config.toml
d_model = 384
n_head = 6
norm_eps = 1e-06
rope_fraction = 0.25
init = "normal"
init_std_up = 0.0232
lr = 0.0121
lr_mult_o = 2.0
warmup_steps = 200
MLP neurons of a small language model. Each row is named by its layer, matrix (gate and up: input weights; down: output weights) and neuron, and shows model dimensions 64-127. Each number is 50 + 15 x the weight over its row's rms, rounded and kept within 0 to 99. A neuron's up and down rows have the sign that makes its largest values positive.
After each neuron's rows, "fires before" lists the tokens most often just after its 100 highest values on Wikipedia text that the model never trained on. A number after a token or word is its count.

L2.gate974:37 50 41 41 42 31 51 45 51 57 44 49 61 71 38 31 38 37 45 52 24 66 26 32 31 31 59 41 43 55 52 25 58 40 53 42 52 31 17 39 39 51 54 40 51 50 54 64 80 45 30 57 33 37 50 44 53 53 70 41 72 54 56 37
L2.up974:50 42 48 50 56 37 57 34 30 77 50 52 82 70 42 23 41 34 39 56 50 70 34 41 41 44 64 77 35 61 65 20 68 60 38 56 55 37 51 31 51 47 26 35 31 59 56 73 72 44 44 49 49 19 50 62 59 45 72 38 61 46 73 64
L2.down974:62 54 63 60 35 72 23 42 59 24 51 55 22 72 50 37 58 50 40 46 50 47 40 79 55 29 52 51 41 57 66 49 60 52 88 43 50 41 71 26 32 32 28 61 50 32 48 33 42 57 81 53 45 43 43 55 54 42 13 41 60 51 62 28
fires before: "=" 26, "==" 16, "===" 11, "Career" 5

L5.gate26:19 61 50 67 51 38 53 42 57 75 57 58 83 27 31 33 35 82 41 52 34 60 76 45 50 61 57 34 41 65 60 84 69 74 57 73 34 41 75 54 54 47 50 57 34 70 61 31 39 74 31 71 50 63 54 57 43 51 35 62 55 19 56 50
L5.up26:44 77 59 46 72 45 73 45 52 30 77 66 39 34 47 34 51 81 61 43 45 66 53 58 50 40 51 49 56 67 68 33 57 74 54 54 34 44 60 55 56 12 77 45 48 50 45 33 50 49 72 37 50 71 35 36 38 31 71 39 59 42 74 46
L5.down26:26 50 49 35 51 62 30 56 78 35 70 35 65 47 63 40 61 51 43 59 38 51 66 53 42 73 22 64 36 62 42 41 38 34 63 48 46 46 37 64 79 84 49 85 52 57 53 43 54 75 51 16 34 47 51 63 60 64 60 13 50 38 62 25
fires before: "," 29, "." 24, ".\n\n" 9, " to" 5

L2.gate372:54 69 30 48 39 57 65 62 30 79 53 39 11 52 16 48 72 36 44 44 55 40 56 41 44 42 62 57 50 34 41 41 65 63 48 41 22 40 44 64 55 73 45 35 40 49 51 56 48 27 66 32 32 69 56 27 46 46 52 24 49 52 53 37
L2.up372:31 60 45 43 50 42 64 80 43 51 69 05 37 45 23 60 42 49 40 50 46 47 52 72 27 47 42 70 39 52 44 64 61 51 61 53 44 40 65 64 34 69 37 45 49 66 47 19 39 67 61 59 22 71 49 65 20 39 13 59 40 60 46 39
L2.down372:70 51 39 58 58 35 39 73 42 60 14 48 47 46 55 44 35 63 51 53 92 50 42 34 61 66 34 85 62 22 48 60 57 34 55 41 44 40 47 46 34 56 50 54 71 38 58 33 73 59 47 64 47 56 42 24 18 55 47 26 45 37 54 22
fires before: " " 42, "as" 7, "ri" 6, "ina" 4

L5.gate786:22 52 43 43 60 41 41 60 54 57 20 53 55 46 48 40 45 45 79 76 42 48 55 40 47 33 46 69 41 44 44 61 60 41 72 45 68 62 54 42 83 24 60 56 65 45 50 07 47 43 48 50 58 43 46 60 36 64 55 40 63 23 57 33
L5.up786:58 77 30 53 35 49 73 36 54 62 53 64 60 39 65 64 63 69 49 61 56 50 46 68 36 39 49 48 43 27 34 63 60 53 21 25 42 38 50 44 53 56 63 58 55 39 44 75 59 37 78 41 71 42 42 50 72 54 28 68 66 55 58 35
L5.down786:31 33 42 56 48 60 51 50 46 75 39 26 67 50 50 52 30 92 43 23 60 65 38 34 62 57 22 54 48 38 40 68 52 49 58 58 57 62 81 65 45 59 43 54 46 40 40 60 33 60 44 30 45 71 40 70 43 45 57 47 58 45 50 65
fires before: "–" 26, " to" 13, "," 11, " and" 7, "s" 4, ")," 4

L5.gate466:50 33 45 57 52 68 25 78 31 59 36 34 35 42 32 48 81 69 27 38 51 15 46 32 63 32 46 68 38 44 21 52 46 46 56 43 41 58 50 44 28 64 51 42 48 47 30 20 68 44 51 47 43 64 68 39 56 37 54 39 35 56 34 47
L5.up466:63 73 81 28 11 31 67 67 67 30 12 81 44 55 37 57 36 57 59 51 53 66 53 52 59 60 47 60 66 38 52 27 71 63 71 47 29 46 56 74 48 63 40 75 32 41 55 61 61 47 70 29 57 50 45 75 22 46 54 42 32 53 38 46
L5.down466:52 33 65 57 51 73 25 59 51 64 45 30 59 59 42 39 66 72 41 45 52 65 44 91 84 55 59 51 54 47 14 62 28 33 57 61 43 37 67 43 66 60 77 49 59 76 65 43 48 60 66 43 18 31 61 56 43 53 67 57 69 66 17 24
fires before: " " 77, " −" 4, " +" 4

L2.gate506:40 51 55 56 49 62 38 60 64 63 35 35 54 67 59 54 32 36 81 12 39 32 72 60 32 74 36 57 50 63 54 62 37 56 31 64 53 61 34 30 26 57 62 33 25 26 52 64 55 67 59 47 49 49 46 47 52 55 88 82 49 68 42 49
L2.up506:31 66 51 56 53 60 59 61 52 63 35 42 58 85 64 45 35 29 75 29 49 23 61 55 37 59 37 58 47 68 51 44 38 58 28 70 38 53 36 41 43 58 74 60 28 28 63 66 56 75 52 58 57 29 63 53 64 57 85 52 68 56 47 48
L2.down506:40 38 34 58 55 44 92 44 39 63 27 44 59 45 32 61 39 71 58 34 63 66 48 44 52 45 45 37 44 42 62 27 46 66 29 55 38 42 46 71 51 47 75 51 36 34 39 35 39 37 51 65 47 38 41 92 39 57 58 49 71 41 58 49
fires before: " |" 28, " (" 14, "/s" 11, " Championship" 7, " medal" 6, ":" 4

L5.gate848:26 34 23 66 38 59 43 38 70 52 79 58 49 52 36 42 50 45 61 23 32 79 49 60 33 45 25 78 85 36 57 61 29 53 35 51 77 50 61 23 55 61 82 31 43 66 54 39 60 55 65 41 41 60 48 25 37 45 59 55 63 78 65 33
L5.up848:48 44 30 52 49 46 58 37 69 22 40 34 52 62 71 30 49 31 73 34 45 42 59 37 10 63 39 69 73 59 72 16 33 84 53 57 60 75 73 51 32 55 54 29 40 67 48 37 33 47 60 48 49 50 57 47 35 55 59 34 53 68 49 51
L5.down848:46 71 28 25 30 46 68 73 74 60 75 50 53 41 28 19 53 78 52 51 44 60 50 44 32 74 83 61 49 45 57 75 54 26 52 48 37 59 61 32 45 83 46 63 72 49 64 22 69 59 50 18 54 57 56 39 07 60 44 59 23 62 29 39
fires before: " (" 76, "0" 5

L5.gate632:57 44 41 44 45 58 54 37 62 51 73 55 45 41 32 45 56 53 56 76 40 30 55 62 66 44 48 32 40 36 79 51 45 49 48 50 32 34 22 16 43 26 37 52 51 56 53 71 49 57 49 57 18 54 52 33 69 46 28 54 53 45 32 75
L5.up632:29 52 67 66 42 71 57 57 58 36 57 50 30 35 71 65 37 75 53 55 66 36 57 49 68 52 47 34 98 64 63 87 53 79 44 73 66 41 42 22 41 58 64 52 37 21 45 37 50 45 53 18 51 70 47 49 50 56 30 29 54 60 50 43
L5.down632:45 66 58 43 49 31 34 29 56 65 75 39 46 53 44 39 33 41 34 72 50 49 62 66 55 47 45 71 43 62 62 43 47 45 40 42 32 68 33 50 31 63 39 37 52 54 58 69 41 41 33 64 38 74 40 36 55 74 30 60 57 72 36 56
fires before: " " 47, " |" 11, "." 5, " —" 4, "0" 4

L2.gate513:18 53 57 13 53 64 55 54 41 43 30 54 54 38 63 42 37 39 45 60 45 45 63 39 41 61 54 40 69 52 62 49 63 40 67 45 72 41 29 69 44 56 31 59 42 69 37 59 48 58 53 71 33 37 43 37 52 97 62 32 56 68 55 73
L2.up513:52 67 47 55 18 52 42 53 67 56 58 35 56 64 78 19 67 58 39 66 42 41 39 48 39 64 54 40 70 30 82 42 60 36 40 58 82 31 44 45 30 56 49 71 50 74 41 54 69 37 71 62 46 39 52 29 49 88 57 47 57 36 41 50
L2.down513:19 52 33 38 51 39 53 42 67 75 08 69 48 47 44 68 33 49 35 35 70 44 52 35 49 66 55 58 51 71 89 55 41 63 44 45 30 51 54 38 62 42 44 56 47 47 76 38 51 53 74 57 50 70 59 45 44 44 37 49 56 43 15 39
fires before: "=" 22, "===" 19, "==" 17, "====" 6, "|" 4

L2.gate730:58 60 72 80 66 59 43 43 54 54 73 66 73 65 56 47 54 49 43 32 33 40 19 63 32 63 45 55 71 45 87 30 38 38 39 56 46 51 30 50 27 51 72 63 57 61 50 60 64 87 26 56 37 50 43 58 51 52 38 49 51 58 75 45
L2.up730:53 57 59 99 74 44 25 49 61 66 68 52 72 75 53 44 60 38 62 35 32 44 46 67 40 58 34 74 62 58 70 28 29 25 44 55 40 57 41 60 19 58 54 61 42 72 45 49 69 81 36 52 66 46 35 44 48 66 51 55 46 49 68 36
L2.down730:56 51 62 48 53 66 46 56 51 51 55 58 10 54 62 49 41 50 46 61 48 33 64 45 45 18 52 47 57 54 27 64 44 37 54 66 71 55 35 49 59 59 47 49 37 45 52 41 69 57 50 50 57 31 53 52 49 53 44 39 54 51 45 52
fires before: "==" 33, "===" 14, "The" 9, "In" 9

L2.gate283:62 55 70 48 62 56 31 38 83 47 67 36 55 53 20 59 58 54 43 56 36 20 30 41 52 61 58 66 55 60 47 58 61 47 42 34 39 81 27 52 49 67 66 60 45 59 29 18 59 46 58 60 71 50 41 43 54 63 59 29 43 55 42 55
L2.up283:67 56 70 57 49 71 33 38 72 55 45 63 63 38 40 50 55 64 24 59 40 22 44 45 75 64 49 69 57 71 50 63 42 53 61 32 70 67 35 52 54 62 71 47 64 73 25 27 43 52 59 56 74 44 31 53 32 67 51 40 40 65 32 49
L2.down283:59 42 61 66 56 36 21 48 46 31 49 31 60 47 66 43 46 72 47 48 44 81 41 66 48 73 66 57 56 33 30 41 37 60 58 47 56 52 51 54 40 18 34 39 28 83 48 37 52 65 39 40 54 51 57 48 59 63 44 38 45 65 67 72
fires before: "==" 31, "In" 11, "The" 10, "===" 9

L2.gate997:67 45 54 00 29 56 64 48 39 33 45 38 49 58 62 37 38 74 34 62 73 48 44 66 33 40 44 46 49 66 65 68 14 28 38 87 66 50 33 47 44 46 69 69 48 62 53 51 49 42 74 66 44 49 40 19 44 62 67 58 31 56 51 59
L2.up997:52 84 36 37 26 52 58 65 54 54 26 39 57 37 70 20 46 55 62 45 22 48 46 58 15 40 65 65 73 74 44 67 40 60 68 43 52 36 35 42 46 37 67 33 38 35 36 80 47 20 46 34 38 46 62 37 45 77 28 65 53 31 27 41
L2.down997:67 24 32 52 69 50 57 30 43 50 31 62 50 59 53 58 29 42 34 19 53 44 68 30 40 60 37 52 46 69 60 60 36 51 36 59 54 69 64 38 50 43 53 62 80 42 61 06 50 68 42 55 48 57 44 46 32 39 63 68 36 76 57 71
fires before: " |" 23, " –" 20, " place" 19

L2.gate220:41 40 69 59 57 96 45 41 76 42 61 65 55 32 34 30 31 39 19 27 32 55 50 72 59 54 62 35 26 36 52 42 41 64 32 55 49 54 29 34 54 64 63 51 15 60 77 35 52 73 36 57 60 72 52 61 48 69 50 50 49 52 41 38
L2.up220:68 49 60 51 79 61 23 47 53 41 15 40 46 40 57 37 38 48 53 34 50 71 51 58 70 48 39 96 67 84 55 57 30 38 64 56 38 57 47 71 30 61 48 55 47 59 36 31 46 50 36 59 48 43 58 60 57 68 47 53 20 40 41 26
L2.down220:49 44 69 38 75 60 48 35 43 29 64 63 41 33 36 44 61 53 41 54 64 65 16 42 36 26 41 48 37 54 62 62 73 76 63 63 50 57 33 56 55 44 46 47 58 73 33 49 70 41 43 55 46 30 63 50 22 42 52 44 54 29 85 66
fires before: "==" 31, "In" 13, "The" 13, "===" 4

L5.gate264:60 56 24 68 35 61 68 75 41 50 57 73 42 46 12 59 54 63 61 58 19 65 34 42 51 62 37 33 37 59 46 69 32 39 38 76 56 32 60 69 84 46 54 51 46 60 53 24 35 47 64 42 16 53 18 50 50 23 36 70 54 50 54 44
L5.up264:49 53 57 57 24 46 60 80 71 57 62 23 74 37 51 58 75 78 80 78 71 50 65 53 43 37 38 46 36 38 27 61 49 46 66 31 23 42 31 47 40 49 52 41 69 74 43 31 39 53 27 24 28 68 42 59 58 37 53 48 68 42 54 57
L5.down264:45 41 48 53 47 47 55 39 60 84 58 69 33 24 45 46 75 52 48 58 54 73 65 35 65 29 47 74 59 77 42 47 40 45 49 48 75 40 68 41 81 82 56 56 49 27 49 80 33 67 67 25 62 68 34 33 55 44 41 52 72 47 74 55
fires before: " " 79, "," 9

L2.gate297:56 48 65 61 47 71 27 23 63 59 43 56 81 67 40 51 40 49 50 50 17 38 31 41 48 63 48 73 57 49 71 50 27 38 47 19 49 74 24 40 47 56 69 56 43 56 50 08 34 24 53 65 61 54 45 67 52 57 50 21 51 63 44 40
L2.up297:59 53 82 54 41 65 21 19 65 54 40 59 68 55 41 48 34 48 44 54 18 42 35 58 49 63 49 75 53 57 60 50 29 34 56 26 57 63 28 53 48 58 74 50 42 55 33 12 42 40 57 65 71 50 38 51 46 61 48 22 40 57 56 56
L2.down297:63 61 81 80 71 45 30 44 44 30 48 71 57 35 51 69 50 65 40 48 51 54 41 54 51 66 35 47 43 57 41 42 47 57 46 72 52 52 40 64 52 36 58 59 36 55 55 40 57 64 54 48 63 42 42 54 56 52 52 37 38 56 60 54
fires before: "==" 28, "The" 11, "In" 9, "===" 6